config.yaml
num_hidden_layers: 9
num_attention_heads: 2
intermediate_size: 640
vocab_size: 8192
positions: "rope"
rope_fraction: 1.0
attn_scale: 0.125
bias: "none"
init_std_qkv: 0.0281
init_std_o: 0.0314
lr_mult_up: 1.02
warmup_steps: 298
final_lr_fraction: 0.0
batch_tokens: 16384
doc_mask: true
MLP neurons of a small language model. Each row is named by its layer, matrix (gate and up: input weights) and neuron, and shows model dimensions 32-95. Each number is 128 + 32 x the weight over its row's rms, rounded and kept within 0 to 255. A neuron's up and down rows have the sign that makes its largest values positive.
A block is one neuron, or neurons of one layer that tend to fire together. After each block is what it responds to, as a language model described it from the Wikipedia text at the highest values.

L5.gate72 [152 113 153 171 185  93  85 142 171 155  83  86 121 116 110 143 100 137 129 156 123 150  69 130 142  92 118 152 197 150 136 135 214 116 161 170 182  52  97  40  80 131 138 165 109 138 107  98 160 166 100 199 102 119 135 135 125 129 136  69  78 176 104 105]
L5.up72 [115 120 118  87 123 136  98 105 154 167 150 150  79 164 166 125 124  79  78 109 237 108 158 149  81 125  66 158 131 109 163 105 112  78 161 148 137 154 114 155 160 131 157 144 110 154  82  85  83 115 142 116  99 158 145 127  95  95 193 228  54 179 120 106]
L5.gate80 [111 228 122 120  84 128 116 138 102 171 107  85 114 147 146 100 117 116  98 111 115 154 154  98 118 143 137 112 114 183 133 164 194 109 175 171 132 134 113  68 108  87  84  69 137 106 152 123 153 102 155 190 115 123 144 114 146 139 168 180 155 122 132 143]
L5.up80 [150 131 123 129  54 150 114 114 108 172  77 100 132 111 135 126  69 182 146 132 119 176 105  42 127 117 124 150 120 223 115  93 128 139 105 163 102 133 125  94  72 118  94  98 138  91 114 115 122 147 108 132 102 153 126  98 125  92 129 123 147 166 128 112]
L5.gate229 [196 165 176 162 161 132 159  86 187 113 114 132 177 135 107 104  96 122 139 130  92 125 113 104 122 106  96 114 139 137 156 113 151 115 175 128 137 151 151 111 158 109 157 144 106 115  64 138 207 140 118 157 175 148 106 102 110 113  95 131 137  89  61  85]
L5.up229 [110 178 123 103 100 120 135  95 174 185 130  67 126 153 106 160  85 130  63 139 138 160 120 101 109 140 129 150 147 167 149 136 138  53 142 184 168 130 137 114 110 233 111 112 134  92 105 114  94 131 130 140 110  84 141 129 146 161 141 189 117 119 108 114]
L5.gate451 [185 128 111 137 106 106 113 108 131 151 124 154 175 137  84 153 196 132  93 161 120 135 118 163 145 158 106  97  98 106 177 122 153 140 140 170 115 106 187 114 117 130 112 135 204 119  78 118 171 121 132 137 109 195  83 147 148 131 173 146 161 120 106 123]
L5.up451 [111 148 133 138 130 162 120 142 115 161 100 122 121 116 123 134 173 175  75 123 130 166 145 147 171 110 131 127 133 133 159 183 125 127 147 100  95 164 166 115 126 137  78  91 182 152  60 169 116  85 180 132 143 149 147 106  84 148 168  69 130 148 108  95]
L5.gate503 [119 164 143 152  97 171 183  60 165  95  99 137 199 128 131 104 118 140  93 158 141 130 165 216  95 158 100 170 171 101  95 140 135 106 154 162 123 100 121  99 114 103  82  80 111 118 184 131 108 106 158 153 139 145 116 139 160 116 110  96 204 113 104 100]
L5.up503 [138 136 137 155 155 180 162  61 105 107 133 134 156  81 116 119 118  80 125  92 118 166 129 151 151  97 130 119  89 133  65  90 135 100 110  90 164 165 109 106  56 135 141 136 176 102 111 149  82  71 157 190 108 164 121 167 140 105 113  78 140 115  32 125]
L5.gate535 [124 137  84 138 128 128 141 116 210 141  96  93 151 173 149 110 112 132 119  98 173 132 112  79 137 164 117 128 118 134 101 163 125 151 140 186 159 109 112 102 124 160 105  84 181 141  81  62 128 202 116 156 185 195  88 116 149 115 151 142 112  92  65 106]
L5.up535 [148 148 205 132 153 124 109 117 133 112  96 171 122 125 116 135 174 116 158  95  86 141  97  31 177  84 142 163 162 149 153 125  61 126 154 146 106 112 116 118 162 147  82 158 180 118 156 107 214 170 125 116 150  86 127  97  65  96 130 147 115 119 125 141]
L5.gate571 [167 133 143 129  77  89 109 110 162 156 149 102 126 123 116 146  87 147 106 120 173 110 165 149 149 164 112 128  99  78 202 106 109 140 148 151 120  84 155 150 155 136  94 154  98  96 100 191 116 162 109 181 149 181  86 139 200 109 149 117 129 159  66 161]
L5.up571 [137 118 108 163 147 110 116 134 153 129  66 120 166 125 180 126 160 112 175 192  61 131 116  98 136 145 155 153 131 203  91  58  94 125 187 136 163 100  90 138 133 114  95 100 109 150  81 160 197 130 168 154 150 177 148 128  89  94 120 152 148 147 122 158]
L5.gate576 [123 177  94 135 117  74 103 109 144 138 163 163  99 180  93  92 121 156 149 136 145 124 135 121  93 139 163 130  80 128 172  93 148 132  84 162 120 102 240 155 170 124 131 149  84 129  66 173 140 144  99 167 141 148 140  87 149 120 139 108  90  64  59  89]
L5.up576 [ 94 142 148 139 112 128 139 109 136 100 146 134 127 144 123 178 153  90 123 174 135  92 151 144 143 135 116 167 146 160 117 105 167  85  74 120 115 110 112 162 158 103 187 102 160 161 150 101 132 140  86 153 185 170 139 120 102 119 118  72 144  85 109  54]
Responds to: Clause-opening function words. Relative pronouns and modal or auxiliary verbs that begin a clause's predicate after a subject or comma, e.g. which, that, may, could, would.

L2.gate24 [154 125 159 120 128 144 118 139 137 126  93 104 128 112 128 159 171 124 132 142  84 108 103  82 166 133 123 152 148 121 186 123 133 131 158  87 100 129 160  74 118 185 193 140 188 153  91 105 190 115 131 153  80 104 115 162  90 122 136 129 100 189 134  89]
L2.up24 [153 149 129 150 138 158 111 126 140 154 154  75 139 162 137 144 126 122 112 158 104 104 101  92 105 163  72 129 172  71 174 222 156 111 103 114  99 143 172 135 149 141 171 116 167 161  97 116  87 158 120 145 163  25 109 152 105 111 163 129 127 125 130  96]
L2.gate75 [143 118 213  93 188 108  60 120 123 182  72 127  71 141 122 143 120 124  91 128 146  79 134 123 160 120  62 125 151 128 186  97 104 174 103 108 114 182 168 133 156 166  89 136  79 117 104 135 131 146 129 130  84  57 128 148 101 147 109 100 129 109 126 175]
L2.up75 [113 112 141 103 119 116 117  71 152  96 133 153 122 212 122 162 139  93 117 101 147 127 136 155 151 100 120 132 111 104 112 134 153 197  69 102 134 124 131 244 130 124  98  94 102 101 110 173 138 135  74 147 115 112 135 146  82  98  41 120 136 104 158 131]
L2.gate277 [141 152 141 159 154 155 108 150 127  78 107 162 171 145 137 123  96 143 136 101 125 152 119  91 153 125  91 102 148  85 152  58 122 101  83 137  90 132 145  81 106 158  99 136 168 117 146 156 183 141 119 151  74 101 103 131  87 115 135  87 112 132 178 108]
L2.up277 [148  99 122 159 108 159 107 147 143 145  90 104 190 156 179 119  49 121  94 153 132 170 114  77 124 109  84 134 110 124 165 155 182 114  96 131  91  87 156 138 188 165 109 112 178 117  98 156 162 125 108 116 138  75 151 118  73 121 143 147 140 152 170 139]
L2.gate326 [174 105 175 139 144 115 169  91 144 122 102 132 145 130 117 189 140 151 165 137 166  90  97 115 155 112 111 160 155 103 170 171 150 170 235 142  87  65 175  82 141 132 140 131 103 145 159 109 122 169 134 188 178 167 137 174  58  92 117 106 111  93 146  89]
L2.up326 [ 81 125  95 122 148 104 138  97 126 128 127 131 119 160 158 110 113 130 130 161 117 161 139 112  52 123  95 123  71 126 117 106 135 131 175 119 130 136 155 176 153 137 144 113 166 139  72 145 147 106 101 184 184  91 119 133  49 130  83  53 122 112  89  50]
L2.gate433 [160  76 189 122 111 152 120 190 164 137 148 165  78 185 169 176 161 135 126 159  90  99 140 153 137 120  70 151 123  69 163  76 170 138 181 165 138 114 171 104 162 145 151 132  96 119 104 155 181 182 157 151 148 146 126  88  93 158 107 147 151 133 102  67]
L2.up433 [126 100 143 120 154 153  76 129 146 125 146 164 120 169  76 131 130 130 124 150 128 100 169 127  70  99 117 127 117 117 131 137 116 105 116 149 157 138 148 131  87 169 156 141 147 158  95  91 107 134 138 111 181  90 110 135  52 130 111  90 226 113 112 144]
L2.gate522 [149 110 107 189 143  78 157 125 157 151 127 140 157 132 153 161  86 133 126 122 177 155 119  96 117 133  60 114 130 122 140 184 162  86  91 171 213 105 132  82 106 148 110 115 107 104 144 188 115 173 128 169 101 112 207 115  69 161 119 130 145  75  51 138]
L2.up522 [142  97 110 125 146 121  71 110 116  86  96 145 132  92 129 176 154 109  77 131  96 142  80 114 135  66  85  90 154 115 148 106 139 139 141 155 102 157  91  95  79 150 103 149 103 132 152 120 191 153 138 148  44 110 154 141  54 146 134 112 124  94  90 141]
L2.gate525 [145  83 109 111 158 117  61 129 129 107  73 158 169 135 121 139 175  96 124 122 145 151 127 127 113  71  99 110 111 135 129 110 114 142 154 165 164 127 126 105  39 129 165 146 138 100 170  79 140 120 124 189  77 117 138 132 144  92  91 108 109 107 104 121]
L2.up525 [124 132  79 149 139 125 122 123 140 119 106 165 166 138 173 113 143 134 118 154 162 133 137 139  73  96 107 143 113 158 155 168 132 197 142 152 132  63  93 108 183 111 112 103 126  70  97 118 112  71 114 156 199 138 152 115  57  71 107 188 104  91 122 101]
L2.gate627 [133 147 128 129  65  72 128 102 131 222 129 103 142 135 125 132 178 125 127 134  93 128 127 109 117  97 108 119 131 125 139  92 108 112 142 108  94 188 151 157  92 104 148 119  90 123 129  72  92 162 146  97 143 162  75 108 197 149 156 134 173 113 109 150]
L2.up627 [ 92  95 104 143 176 150 156  97 130 107 131  89 147 174 151  96 155 174 133 139 173 115 113 121 175 132 142  71 131 129 144 103 104 112 120 128 178  92 103 135 127 145 163 148 154 102 123 101 103 130  43  45 146 107 130 171  99  87 109  91 135 186 156 142]
Responds to: Score and range dashes. En dashes between two numbers, mostly match scores in sports tables and results (0–1, 6–3, 1–3), plus time and year ranges (4:30–6PM, 1521–22); weaker on digits inside years.

L3.gate68 [ 76 144 130 128  65 117 153 122  76 115 128 142 166 188 158 114 142 128 166 147  89 104 131  75 104 143 168 200  88 190 108 129 100 112 164 136 112 145 199 124  90 198 196 153 112 114 140  97 136 103  65  78 115 147 100 162  84 103 178 149 138 164 182 114]
L3.up68 [137  94 127  85 126 115 112 139 135 113  96 165 201 140 141 112 139 102 155 200 129  59 154 142 142 115  89 125 146  91 146  81 162 154 140 127 105 177 131 162  90 110 111  95 130 202 162 168 133 113 118 113 137 178 160  88 160  67 146 183 119 172 172  91]
Responds to: Final digit of years. The last digit of four-digit years, especially decades and dates like 199-0s, 201-3, 188-0 census; rarely, a closing piece of a split word (Kennes-aw).

L3.gate344 [169 159  98 143 122 137 108  88 195 141  71 162 132 163 159 162  98 171 156 150  48 121 103 115 123 254 160 155 151  91 151 143 158 135 143 222  98 146 146 113 151 132 110 122  96 131 148 114 102 102 109 170 146 112 137  84 152 157 132 122 161  95 146 140]
L3.up344 [150  76  81  84 154 145 126 168 120 118 135 146 108 142  81 133 137 162 105 141 132 143  97 165 135 139 165 119 204 163 160 139 144 150 165 165 127 127  94  87  97 114 132 117 227 139 120 131 137 172  97 155  98  74 111 167 176 118 131  91 129 107 119 124]
Responds to: Forms of have after subjects. Main or auxiliary had, has, have right after a subject (often "It"), e.g. "it had a population", "They have two children"; also there are/were, first, next, according.

L2.gate21 [168 110 158 161 137 118  78 133 184  86 196  80 115  99 105  82  86 140 104  87 105 119  20  66 110 148 126 135 170  92 174 132 104 112  99 114 111 137 144 135  57 132  88 141 152 111 136 124 102 150  82 107 119 168 156 114 177 112 122 125 120 145  82 148]
L2.up21 [104  91 184 155 146 137 132 152 142 119 136 126 164 107 158 107 183 141 116 116 179  87 147 161  97 142 168 180 155 106 144 145 157  35 215 125 109  84 150 170 127 182 133  89 155  90 130 123 123 137 159 125 121  91 133 157 150  92 148 122 125 145 109 196]
L2.gate31 [ 85  82 111 140 123  73 128 114 114 121 143  76 122 150 144 133 115 150 109 190 121 109  32 141 135 173 186 132  97 187 128 170 107 168 183 148 112 127 150  99 101 114 164 127 154 105 107 114 120 170  97  98 123 159  84  68 104 146 149 116 120  99 124 147]
L2.up31 [178 123 162 160 149  72  82 105 131 194  84 121 179 118 152 155 104  94 136 152 173 122 122 188 146 168 170 143 112 142 154  57  69  71 199 163 184 123 116 128 165 159 100 129 164  70 125  87  83  93 175 129 145 123  82 135 143 120 127 130 111 168 123 167]
L2.gate61 [ 67 105 165  93 153  54  77 100 119 161  87 139 124 134  82  88 132 134  74 186 137  84 142  88 134 127 137 149 211 149 132 134 156 128 174  88 105 100 154 142  89 154 171  96 145 129  99 111 127 152 138  56 147 183  85 123 186 157  63  71 141  69  90 160]
L2.up61 [126 107  68 161 158 132 119 166 103  80 141 124 162  96 124 134 176 149 107 169 111  86 107 151 165 134 160 134  99 161  92 174 127  81 164 116 154 173 112  95  81 176  99 119 140 133 132 102  89 159 104 164  92 112 109 131 138  90 156  86 120 118  66 110]
L2.gate373 [162 155 137 172 116 108 112 144 172  84 171 121 105 158 130 145 102 132 134 169 101 147  78 123 164 113 147 203  52  79 138 180 115 112 127 146 144 140 157 134 111 100  86 107 175 108 138 160 113 139  81 125 140 153 135 146 134  71 117 187 122 117 102 161]
L2.up373 [142  91 149 181 116 159 135 127  76 142 108 105 153 142 164 113 150 167 117 143  78 161  85 111 164 173 141 127 131 129 110 152  65 158 153 166 120 114 163 188  68 147 152 120 109 106  74 122 197 156 119 124 179  83  95 142 175 117 135 115 157  84 121  92]
L2.gate417 [118  92 161 158 131 115 105 135 151 164 173 125 169 120 108 129  75 144  98 203  96  93 111 149 142 104 165 152 120 202 124  95  71 120 149  99 122  12 126 112 101 132 148 110 161  99 111 130 170 132 153 135 110 142 131 157  77 159 141 103 174 121 137 158]
L2.up417 [175 167 162 124 151 117  87  75  87  78 116  96 166  87 142 141  60 126 155 107 152 163  54 189 140 156 170 151 140 142 123 131 101 133 131  82  64  87  96 119  88 141 135 120 148 116  94  99 107  89  76 149  87 116 154 136  60 152 145  69 146 160 185 116]
L2.gate540 [136 130 142 124 185 125 124 144 125 145 152 133 171 167 148  71 180 127 116 164  58 101 123  90 119 133 168 129 193 113 130 101 164 145 162 164 104 169 145 146 111 148 135 179 182 124 120 107 126 109  82  97 170 153  77 204 160 150 144  96 166 119 124 180]
L2.up540 [122 153 137 130 139 140 107 116 176 159  83  94 141 158 129 153 121 136 106 164 131 108 106 170 162 101 144 151 117 125 132 109  66 179 113 176 119 165  97 155  99 184 130 111 143  90  81 100 120 140 133  71 149 104  69  86 142 112 158 105 141 150 167 158]
L2.gate546 [168 143 122 113 159 124 106 116 163  86 187 113  95 132 154 116 109 143 102 152 135 117  91 129  86 149 141 134  89  78 121  99 136 139 122  25 152 101 122 156  68 166 105 122  62 136 125 173  88 114 125 126 151 164 153  81 138 149 123  85 134 125 114  96]
L2.up546 [137  62 128  81 146 163 146 104 120  85 178  87 139 123 134 105 173  95  66 100 156  80 146 142  96 131 139 111 101 190 182 174  98 105 201 130 146 102 115 155 133 131 147 134 150 144 132 129 123 122 120  68 103 112 136 128 110  89 163 182 127 122 155 128]
L2.gate605 [162 128 166 164 141  92 135 103 103 117 179 133  81 108 150  76 115 130 149 182 141 122 104 152 153 198 145 114 182 122 122 146 158 203 229 109 109  75 117 150 107  67  92 159 142  85 115 177  97 158 108 156 122 136 143 138 125 167 110 139 148 170 128 121]
L2.up605 [117 107 183 126 147 144 148 152 153 139 110 133 126  80 127 209 156 178  86 150 141 135 111 113 128  93 143 150 104 104 139 131 117 161 124 109 131 141 111 107 126 179 185 172  99 111 108  61  99  50 124  71  95 137 126 145 131 134 116 142 120 182 138 173]
Responds to: Year final digit. Fires on the last digit of a four-digit year, often 1, in dates, ranges and tables, like 202-1, 199-0, 201-2; rarely on words.

L5.gate22 [166 169 159 126 147  96 156  99 124 133 131  94 116 124 106 113 165  79  82 169 100 148  82 154 179 152 130 129 181 119 124 140 145 138 189 130 172  77 169 133 171 142 106 125 147 102 160 152 127 127 108 127 220 151 110 139 138 150  65  89 243 156 118  68]
L5.up22 [143  91 162 127 148 170 133 123 129  69 106  75 133 130 183 168 110 130 151  74  87 122  55 134 120 143 166 132 120 148 143 162  99 149 100  67 146 154 134 141 113  96 173 107 129 159 133 134  98 106 146 114 169  98 167 125  89  83  74 105 170 148 132 106]
L5.gate29 [141 111 133 144  99  96 108 156 157 135  84  59 134 155 116 130 121  66  60 137 121 156  58 137 131 156  71 167 114 122 124 102 165 131 110 126 138  86 112 168 123 131 136 165 151  90 159 193 148 143  89  34 170 138 148 128  94  86 169 114 175  95 118  65]
L5.up29 [135 164 139 157 120 123 107 150 132  94  61  82 148 159 138  98 152 157 171 176 119 124 115 179 117 157 124 177 120 145  79 152 134  86 111 121 131 112 161 139  83 183 114 145 133  94 110 129 114 180 148 128 144 118 173 199 104 162 131 127 181 131 156  46]
L5.gate98 [185 237 151  98 132 160 119  90 135 121 142 118 126 152 115 173 119  99  89 127 119  98 109 157 180 189 124 224 138 101 195 109 196 179 123  99 162 114 143 118 129 134 160 108 166 115 168 154 140 213  79 156 124 190 136 134 151 154 109 158 150  38 113 111]
L5.up98 [106 172 103 138  71 103 133 181  72  95  88 146 108 128 139  95 104 123 104  60 100 118 152 148 149 100 117 124 146 105  77 139 141 139  98 133 156 133 153 151 104 131 156  53 101 127 153 102 105 140  42 149 152 112 141  86 118 145 126 144 152 124 125  78]
L5.gate133 [140 122 137 130  99  61 144 148 118 120 122  97 107 172 130 121 153 133  74 162  98 146  60 144 165 133 101 151 111 206 148 116 127  77 146 161 132  50 184 128 158 143 157  82 131 115 119 101 101 143 113 142 184 109 171 171  65 174 173  98 184 129  99  92]
L5.up133 [114 135 128 157  68  67 108 139 102  99 178 156 104 133 129 140 123 121 171 114 139 112  85 140 161 147 134 126 175 190 120  67  85 121 136 124 129  65 168 171 131 163 171 163 174 121 129 205 139 131 149 177 138 102 119 100 100 142 153 153 178 156 165  99]
L5.gate310 [148 143 116 131 131 109  93 127 219 121 109  77 172 159  80 152 147  77 110 106 111 113  44 161 157 109 100 163  71 121 155 123 180 168 155 132 110 137 129 129 100 162 124 220 163 133  80  78 175 132 136 148  86 120 149 177  96 120 123 114 115  98 149  66]
L5.up310 [132 193 170 135 107 119 128 125 154 160  71  82  53 146 146 210 172 145 128 137 120 123  75 123 134 131 135 154 134 184  82 111 104 142 122 108 130  92 163 125 106 144 143  99 181 159 127 131  84 107 194  63 141 122 161 118  48  99 154  75 159  97 104  92]
L5.gate527 [141 124 246 103 142 120  99 130 171 149 145 135 155 114 102 140 144  79 128 142  97 108 134 114 158 111 167 121 120 114 165 133  86 150 127  86 147  56 135  86 164 162 135 192 170 108  60 122 136 169  81 133  78 171  83 135 117 121  92 140 144 149  92 167]
L5.up527 [178  60 101  97  93 149 126  75  98  63  92 143 170 193 102  75 155 122 141 162 105 125  58 155 162 105 123 160 138 105  68 113 132 102 148 135 131  80  90 154 113 139 203 156 167 140 126  83 165  87 104  92 189 150 119 186 126 106 107 203 118 121 148 120]
L5.gate561 [122 160 122 123 129  98 124  90 166 103 110 100 135 177  38 139 127 115 134 102 166 159  94 134 195 130  83 181 104  91 141 112 119 140 101 129  84  87 170 132 169 158  93 188 158 113 140 168 188 180 140 168  70 146 111 166  92  98  98  93 119  76 107 106]
L5.up561 [105 124 115 105 106  89 145 133 136 128  50  33  80 115 186 187 160 125  93 148 160 116  98 132 111 146 171 115 104 145  76 165 125 172 166  80 117 123 129 160 127 196 108 106 170 127 141 109 131  90 199  91 193  83 190 110  65 113 185 112 107 121 127  94]
L5.gate615 [149 117 156  95 113 147 162 139 179 101 187  76 144 177 132 140 152 119  98 129 122 135 123 137 163 165 101 113 169 181 135 124 153 124 132 102 150  79 177 133 177 147 135 137 116 116 124 128 147 149 120 177 130 188 103 132 139 122 158 133 198 137 104  42]
L5.up615 [113  85 118 121 131 148 145 135 159 146  95 139 106 113 121  76 116 124 135 182  43 133 111 139 181 116 149 121 154 146 110 168 104 111 136 185 115 135 122 133  96 127 133 139 190 138 128 124  45 112  95 125 113 119 103 187 110 156 153 121 150 133 105 129]
Responds to: Hyphens and dashes after numbers. Hyphens, en dashes and table pipes right after a number, as in year ranges (1867-1869, 1978–1982) and number-unit compounds (20,000-man, 30-hp), also hyphens inside compound words (Heriot-Watt, nerve-shredding).

L3.gate80 [157 180  96 117  95 119 126 134  91  94 125 116 123 138 124  96 128 112 210 116 178 117 106  50  34 160 160 173 158 172  63  97 125 153  50  90 127 106 141  94 144  73 129 181 108 125  95  72 149 155  82 158 138  94 208 190 167 139 137 106 123 148  99 103]
L3.up80 [120 115 110  94 137 122 122 139 121 136  64 149  76  68  97 171 122  49 168  79 194  57 115  96  79 148 128 164 131 144 142 154  94 172  37  59 111 136 182 134 233 156 167 119  80 113 112 129 160 133 149 199 105  98 126 157 113  85 144 144 118 121 130 130]
Responds to: Score dashes and mid-number digits. En dashes in sports scores and records after a number (6–4, L 13–26, 1–3), plus middle digits of years and dates and some mid-name fragments.

L5.gate9 [142 101 132 121 148 161  79 130 105 127  98  75  74 129 147 128 145  96  84 137 153 142 105 138 101 140 142 186  95 114 165 140 146  97 106 120 131  67 173 131 100 184 106 137 161  52 136  91 109 109 136 116 162 121 125 133 128 144 168 185 106 119 110 132]
L5.up9 [ 99 118 118 114  64  78 173 136 151 146 132 105 159 171  95 116 105 123 110 163 101 102 204 146 226 153  43  90 112 140 141 105 108 121 135 168 124 151 113 167 196 125 145 150 141 152  91 125 125 142 142 126 131 136  84 180 146 116 162 149 140 168 110 121]
L5.gate250 [ 83 183 137 112 128 119 135  98 160 127 114 121 158 108 110 158 194 150 120 192 145 112 117 123 137 106 116  80 144 109 104 109 171 166 173 162 140  68 141 136  95 158 149 110 160  87  35 133 100 117  75 107 132  99  93 175 140 130 150 151 150 141 126 162]
L5.up250 [ 87 164 146  80 157 129 150 156 123 109  79  95 137  64 158 137 138 150 155  97 127 119 133 103 144  81 154  80 172  84 102  99 112 107 132  97 101 126  95 158 109 153 160  49 181 166  65 122  99 115 146  99 124  94 141 118  94  95 158 132 109 145 138 144]
L5.gate336 [129  59 166  97 143 135  68 143 113 133 162 108 143 129 113 178 134 131  92 215 196 130 117 141 179 161 120 125 154 177  91  92 120 135 161 102 126  57 150 151 134 160 145 118 162  98 100 108  83  97 111 124 121 186  96 114 118 154 212 145 124 149 164 150]
L5.up336 [ 82 124 151  55  78  74 136  84 105 117 137 128 123 141 100 157 170 143  70 112 149 120  97 125 158 158 111 152  95 177 217 153 131  97 154 161 117 119 218 160  90 114  99 111 125  82 193 124 120 178 122 113 109  87 103  92 117 132 153 168  93 202 123 145]
L5.gate410 [124 154 137 105 164 146 150  96 100 100 125 141 130 116 128 122 129 104 130 145 147 137  64 181 182 122 110 107 142 153  69 144 131  96 120 152 117 129 213 102  53 142 172  79 157 116 137 131 105 151  48 129 174  73 139 104 143 141 133 191 110  87  97 155]
L5.up410 [127 180 107 140 118  80 161 174 163 175 124 103 176 158 162 112 177 149 111 105 138 110 129 145 127 145 134 107 176 156 163 161 176 109  39 133 116 158 170 148 163 170 155 128 144 177 139 150  53 134 110  88  78  62 141 159 141 103 169 150 135 145 194 153]
L5.gate452 [120 168 144 118  99 120 122  89 126 137 101 174 187 153  95 115 153 123 136 171 171 134 111 175 134 178  71 139 128  89 133 101 119 116 124  93 119 162 168 190 100 138 119 156  86 145 150 113  85  96 195 111 144 126  91 143 163 128  99 190  97  38 122 133]
L5.up452 [ 99 133 130 153 109  92 119  69  76  94 138 110 159 157 135 132 119 134 150 174 172 105 125 127  94 119 107 112 132 176 119  76 121 151 122  92  96 133  96 149 129 186 147 127 133 147 152 110 140 141 139  78  80 133 116 213 147 166 125 161 203  95 115 178]
L5.gate494 [179 127 131  95 121 138 156 116  95 113 167  81 169 130  79 178 142 129 114 106 164 149  83 242 101 156 138 150 173 115  88 147 159 107 147 165 183 114 131 143 122 132 140 127 106  91 117 105 185 157 138 180 131 132  96 176 151 156 135 161 123  57 138 137]
L5.up494 [181 102  86  66 176 133 165 143 133 127 165 143 125  89 140 105  98  75  62 167 121 128 122 210 138 139 127 120 145 105  67 170 137 120 173 140  97 126 113 130  78 119 140 130 147 136  73  84 140 128 120 101  70 136 138  90  96 141 137 180  99 125 182 136]
L5.gate542 [105 143 146 107 126 208 167 134 120 114 145 109 135 139 117  81  93 120  94 151 139 119 129 142 175 163 176  92 140 122  75 142 140 140 156  83 146  91 109  91 142 204 153 111 186 155 149 110 124 134  96 116 122 173 130 189 105 156 181  63 170 118 170 105]
L5.up542 [124  73  83 126 165 121 137 152 120 115 154 114 144 147 101 106 104 151  86 184  85 173 159 160 188 144 139  98 117 180 125 101 114 108 145 132 129 121  43 111 162 139 100 150 115  98 119 148 151 100 133 105 131 152  71 123 150 157 149 208  99 113 125 156]
L5.gate592 [177 108 163  72 185 141  77 134  89 173 169  74 145 104 114 116 140 107  88 121 111 129 104 162 113 177 158 100 177  89 131 156 199 122 170 170 124 166 150  90 123 131 140 120 121 138 131 158 185 142 106 126 104 107  95 145 148 165 140  70  96 135  99  76]
L5.up592 [ 71  90 109 142 104 119  99 184  88 119  54 103  83 100 106  94  84 135 116 195 102 105 180 114  96  93 136 161 140 201 133 129 134 146 154 144  88 137  95 117  73 141 152 146 141 158 156 157 131  83 130  76 101 137 132 113 109 131 148 146 153 123 181 157]
Responds to: Year final digit. The last digit of four-digit years split into tokens, such as 201|1 or 202|3, mostly in table rows, season headings, and year ranges.

L2.gate253 [155 143 140  82 117 126 108 114 121 155  89 117 170  93 145  95 111 172  96 135 156  83 167 126 167 195 159 127 158  86 145 154 187 107 147 148 147 159 157 162 167 171 129 131 152 122 128 159 104 125 160 162 115 162 115 161 148 134 166 124 141  58 170  88]
L2.up253 [121 159 154 143 148 165 110 150 135 117  69 153 143  81 147 169 124 159 100 107 152 124 177  95 139  97 111 148 177 146 150 167 135 133 183 191 177 143 159 123 133  99 169 136 149 134  98  89 113  73 121 167 120 154 161 184 104 111 192  82  87  96  71 128]
L2.gate306 [158 160 136 141  98 116  85 111 136 154 128 191 119 160 116 147 134  70 109 184 131 124  74 147 125 153  57 125 162 143 142  87 205 125 138 210 143 130 136 106 144  97 169 157 147  94  97 151 147 132 134 167 139 183  95  76 146 121 116 155 124 108 103 109]
L2.up306 [133 171 126 171 157 162  53  98 125 180  88 147  91  84 120 197 115 113 115 157  99 134 123 172 142 116  55 133 197 106  93 127 132  95 119 214 132 183 123  98 139 122 113 104 123 131 148 132 119 129 196 152 145 157 117 119 149 147 122 120 100 117 106 100]
L2.gate368 [145 165 105 121  84 171  82 138 118 155  86 167 105 139  99 167 141  74  72 147 167 136 147 171 108 165 113  92  67  99  71 153 135 115 111 139 118 178 165 161 109 153 101 115 154 147  58 172  92 137 132 128 164 161  92 140 155  84 145 166 116 107  37  80]
L2.up368 [173 206 183 131 107 120 103 119 116 136  91 119 157  89 120 138 113  90 128 111  85 107  99 139 176 173 155 120 140 158 132 104 104  92 118 134 118  80 160  41 100 117 114  93 123 125 108 107 191 115 151 119 138 162 103 150  89 118 184  66  98  79 160  68]
L2.gate473 [126 168 162 120 119 160 156 132 166 140 168 132 122 116 198 121  79  83  95  88 125 117  85  72 129 162 180 120  83  94 121  94 103  83 152 101 148 130 132 138 124 128 170  90 104  86 137 129 137 106 119 145  87 117 147 143 128  79  99 149 113 121 105 129]
L2.up473 [147 124 149 111 163 181 135  74 138 214  65 105 119 127 128 114 144 142  84 133 156 142 151 146 189 167 144 136 116 124 121 144  81  98 142 112  78 134 130 251 149 167 154 154 160 111  90 158 169  68 112 136 146 130  97 146 109 106  52 190 105 121 121 138]
L2.gate552 [135 144 131 140 161  97 107 181 120 146  73 150 108  84  93 113 159 141 154 148 153 123  89 155 100  80  86 126  78  80  78 125 120 179 133 175 115 140 112 131 153 123 164 116 157 123 188  89 162 164 170 172 135 173 109 165  52 128 160 120 103 118  98 104]
L2.up552 [ 94 170  80 133 151 122 127 141 150  96 109 140 105 208 173  71 162 120 129 121 171 131 102 159 100 107 179 148  99 133 140  89 189 124 130 162 143 194 103 105 135 131  89 121 129 136 149 126 158 132 135 162 172 174 185 111 143 139 124 100 110 185 146 139]
L2.gate561 [159 147  93 144 114 142 113 145 144  91 133 135 163 142 109  61 188 147  99 151 142 142 112  90 137 184 197 102 137 145 115 155  96  92 131 108 111 148 150 165  68 170 122 133 109 121 106 151 112 164 127  65 113 190 102 125 206 132 125 123 149  67  69  97]
L2.up561 [ 67 187  68 113 153 146 146 121 109  77 143  84 123 111 122 125 113 108 132 139  73  96  87 194  92 100 103 157  85 173 126 155 105 136 149 116 156 169  96 107 118 134 136 119  54 175 142 125 130 178  65 124 141 173 144 136 122 112 100  91 139 112 150  98]
L2.gate575 [131 127 126 136 159 152 116 125 151 114  86 129  72 104 130 123 128 161  93 202 111 136 135 201 131 147 108  96 147 160 144 168 135 164 100 114  88 172 158 187  87 130 111  65 129 140 142 178 146 135 140 159 149 164  88  83 171 155 127 111 137 106 131 131]
L2.up575 [139 154 148  90 129 147 170 160 120 138  95 127 130  98 129 100 117  92 145  93 129 147  79 149  74 137 106  90 135 117 130 133 118 179 135 167 154 167 186 112 141 136 179 119 129 160  60  99 157 104 137 144 164 125 133 122 165  98 124 120 149 174 105  85]
L2.gate584 [183 151  97 126  55 115 173 176 125  91 117 174 156 120 144 102 111  95 117 163 137 126 132 152 113 190 127 108 145  87 132 133 143 158 138 101  99 108  69 122 170 131 104 149 140 110 135 149 148 118 107 157 143 148 154  87 162 146 166 147 183 144 107 139]
L2.up584 [162  83 119 132 145 148 154 122 124 126 157 143  68  93 146 105 148 121 167 161  64 116 104 109 160 159 113 137 186 164 123 118 122 137 148 144  87 153 131 137 120 123 130 137 138 169 127 170 143  71 100 136 160  84 114 161 197 103 153  72  92 126  88 152]
Responds to: Finite auxiliary after subject. Auxiliary and modal verbs (has, had, have, would, could) right after a full subject noun phrase, often followed by "been".